python train.py --d_model=1024 --norm_eps=1e-06 --qk_norm=false --bias="none" --optimizer="muon_variant" --lr=0.00772 --lr_head=0.00661 --warmup_steps=200 --decay_shape="sqrt" --train_tokens=1357000000 --dataset="wikipedia_en"
MLP neurons of a small language model. Each row is named by its layer, matrix (up: input weights; down: output weights) and neuron, and shows model dimensions 469-660. Each number is 128 + 24 x the weight over its row's rms, rounded and kept within 0 to 255. Numbers have three digits each.
After each neuron's rows is what it responds to, as a language model described it from the Wikipedia text at the highest values.

L2.up367:106141136121103157149126179158113149138124105182096164096124099132124128090121146144131166111137115089126125113106128142134121115138151152126160157123125142147127134124143121124138143112111109114184115115168138159143142091088156090127133124139108116103161100120141129144121120096083121202080133157134149124139158104090115113155151130115146134137113102154127145129118135113114139162165060137107125105108126122099112117142108090110148132121130109164119123090117119143128137139153113141122138110121090115117092141130085146097116145136132128134102113088168161150142148125131111127
L2.down367:122130096127103149132118127116154113116143140111136148115088153113146100152155094144142147136154171132117131066157133170119143109091124126141106150129144155139124099134148164176124128116168142116149152150158161120133116153132154108165193089146152108126156138084119126131146115122156096108121107142082134123099165178110110146110121134151134104100145106094155105095082136060103151143119126089110124145086162101110136184136118131129096202144139114117123153106111123091124130129121133122159178136125086137146102111125103103102145105144115068134143135124150135124154117169117121158
Mid-word name fragments

L4.up1740:093189152150169126132120169142117120136142120146129118149108162102135148100109103107121139125178099138129127147166118078115138128114135155143118112137167124118120114101136142122149145149130135140132159104147121118111107159149128097137114136152138147159125082142084092123115097178125138140111138107124139112100139108130130117096115100140138098142114115100106141165135138108142095112123107128136114128123178133161125134170188106106176135196080132163143115079110093140134098144124133119132119141148094119141092142134087131124114160179082161131145103101104110124110135126109116149
L4.down1740:064119090155153123100106127150154149103142108108099147098123115102122115125128114108116136097154159107099151098124135129097124138151107092111119128129117118116141121070130128103155161138110122110084131115124161167139113133113109131124148157203112142161117118166115177124107120156108148124161135101170143104152131126173154073148181093129128151075140116152106125114124139142136098136165122136151141138116120162122088137088128138165112160136136148160156151119130171164130121166111118085108164089126111120147138095129128147102092124136125124137115104081148092116101098098124111148
Surname final tokens

L2.up1378:101154171164100132135120132128125112095110134129182096121156135130115105082137130145141142136074127175102144098081136114088145117106124132160156155134121106118100153124128163127082143152151138112163152142127103149087094139149134108117125142112123101141173138117136153115124096151140111141117114171101125124128133175140104099078101119159115127136109165137103111137152132101123107154110120084132077181127156137138128119121087126136131139148077151106182158109110155123132163135117117105141089145180113125137129130098124148122178125134078125146123164163112121099113064128134127114
L2.down1378:112111096105139080140158143130168133156163120160134109160158137104120151123108104085125116098123159104093093141143145131135125140099139152141111110117112144132136154098150100141109134129147176116152110125128123071126177116107130108102143106127122113095134130135118126138098169175148129115162115102187112123155159133164146114158109130175117136145126145144132106125159142094192169116134116137088083164153074121185166124109094158083123114131137119096128116131145109164103134095163123136107142115106149128174142165162136124128145154126139125127149085160134161156125104105186112148
Surname endings

L4.up685:077103132132068147080086128111161147115117148056117142127130110115100117175109090138131119127173111146134129136111116089153087179125101110127124118147134089163107154106126126132106147154120129118128097155142137158116119084146125067181126088155082139119127138159145138121101126134136130135081151160133139120084153146116153140119167141107090158101130091135125096098147091094125126125125097150126132088149130156114117109116092174109163167100080126091128190116131154137149111105085141130146137124110144101097115135150126116100113132113116152140157183124081180114091133137135100168
L4.down685:113143152156116115124142164103082138118117170125147099112085069085130136139175118132116121125134166124089192111117180107143111099146138118135164150187100189105122128137139182130171106164113128096106129182143127124114118117103131134153134116114132151168114147073122163148099156125112113147108151144115133096106115118137118130121082155104138159098206093140135153111102100124096122173118104154101135173167110120160167125132165152097119153127119099169119103117120133104151106157143127126121124142111194192136099107167122092116153133105133113154140202084103127073118149131080139116
Verb stems before -ing

L3.up1611:092144130125147109137133092079149124102144127145154141130167155147180050083111102162112163151111076153056135139155116088078157143114102179137094076120151156119115156127157110132161151135121137156148162117149086107163125130133116140101115105107136135163174086108127095092160130111156106153149090058136074145123119119119129119121148163114132150138146109109099137132179148115132095121138112112177123114123093143128155130166144143108143138098121117148156117111098124138134128111121158140153127159143132145124111145171097129134118085096113124140156127128118122150089149070152092126
L3.down1611:154168126118110092147145147098073162097125101117111140133152130137104162163175104154149133164138156101109090161150150176133125117170140074106148158148121159140111138156115082089119093140117124141137117142151133113106153157083118109125144090177089119128165140118141139176118079161105148098156128110097113150127073134139126120099152153113090156166113138137088120105118127113139153104126124119140131088125137154155129110124107122157145144148112131125123122150121134130155118154129121066113133111129126138120108146099124119065132107097094122160089111132127079121124103138130145096
End of surnames

L4.up3449:133124133133137093091104102099088106162127133145128093094148123116107131163177148124122124086128125130131120081124140101113117126106121151120133126167141120107108112164122160122181145141107118108171170101141128106126158130072133068109108120133100108093107133159106168088108120180105182139108128090143150163183086109089048116118174086160066145105118081176139133125143132109103120106101083114073139120165086118109187061122172083100157152100116105140133093135109167070131098159148117119142145101143093104117157140131114175144140171091139094117115112093121144081097125134143157129
L4.down3449:140154111112116175112119142121082155156149147139167142123162116118137113141109097146125176089121127135140081132101117119177139119113148126128125162139134097110112145113137158074157131139112177128116130115115148124185122157151142097140117130098155110139147134064139106107102111142112142092130159118141158129141119140158130112109103151117123106125129137125126108107129110127150135121126112091152145174163112082109136153148109101137157103138082108162061132092077108105094130119159089153114154148151077080140113136130158128107123143099137134102133137161119127123148148180112113118
Mid-word subword pieces

L2.up311:168148124125125119142120158123086135161133160097135129155138074108134132121138153106155138122161128150108130127111123155137127174084123134118186120106137117142113142177165116130110115161148121094135162106173125083145100129138112164135121147137147127108097124106120159129106140068129162098143103138115144126100105150118136161106137122105088118104133128147117126139087072100161116112126108122133134134153149145151112143139123132144090150118104082125123147118135146135138156121127167159110125141149140169160135138131106091132153112131102132150141144111136097129121147150146077126
L2.down311:153133122140116170123110146109111129100131092159140126143129118160098169093116124116108108131148159153145109144140114136134112161149142164098117121132123171114098144126133113114118176124145108138157127124136168124129123140133162148206155160076107126122131115116100094149113090153131096158140049119138147100132112144090138145134099169091109075116159102114145142114170120149137115150159139123134125121123067115160106109123130098121109150072131112154151188129098115114127154150102167144134090146122093122107157126122162117115132122106077156143137131136139124102141126115124153143
Mid-word fragments, coordinate degrees

L3.up4083:117117121104134139128096139081105137139114133124110134092138141128112101133120165162127145093162116109101107109083107185157111137086144172097137154129132134159096141170106110167129127110095099141160110133154154158115153100121098122142097163142135119115139148129111163136135132127136118128097194164117096153142114117108163090131129090124107138139111084140139076105170124088104120108082129116157124137128126114128176113164112114144141159125138163137119133112086118146152098148148144164146141096125161130132111094066108109130142104144134140151162174129145100126097116150088144111
L3.down4083:148113132132099151070088132139121096109156130143151140112141117101055143121112112154150124146107098141132125120150146138105115140110125181114122103122132111157154113120118128104156121115099132101158125152131117133179099111075138143094095110116150130155143124119141111148114142159105162137115184143156128122123121115124102077118100127112102136139113109129150138144119128141094147140152129082109136150140102117062128135134113153109143136149130135130124091121118145121151139113145109110124149081133125123122128128117103128141159176149160139144133102126129125191141134136114125117
Mixed nouns and name pieces

L3.up305:139146139111128105131107168142103119155083141118141135159111127137138109084133134132156123110157123125117122161144147123109131091157137122141140137121121143123143121116148124136157100116086116117164141129097159135138124116102160109153160104161110098155137097145132124144117117160133117098077128134114161116179127161144133103146080115168129091141116098149107115082123143139105141142125139094141119147122118122132109138156099107168146091092113141106177076120147098111128129195097156106159152175075106138144126163156131158107147137105125152154118143154147111160122127137135104136
L3.down305:121082127100111135097143138139133135164141089114127129135140176111133131152109122140148108142118147108138078174132136127102098125131139138112125164105157152150143154118122143134125101109110126147133144174115133140160141121077155136149159118126134113105122127113129130137130089122174116096150130138130121125123154151143125096144124108128133129123145144135135107098098071140131124099064168115148124126144110113160089147119146127107119142090100135137131116115174188120128109138097144122141142163142106103148157136078116131118142122133125165098108127128163110149142133114153131105
Name-opening syllables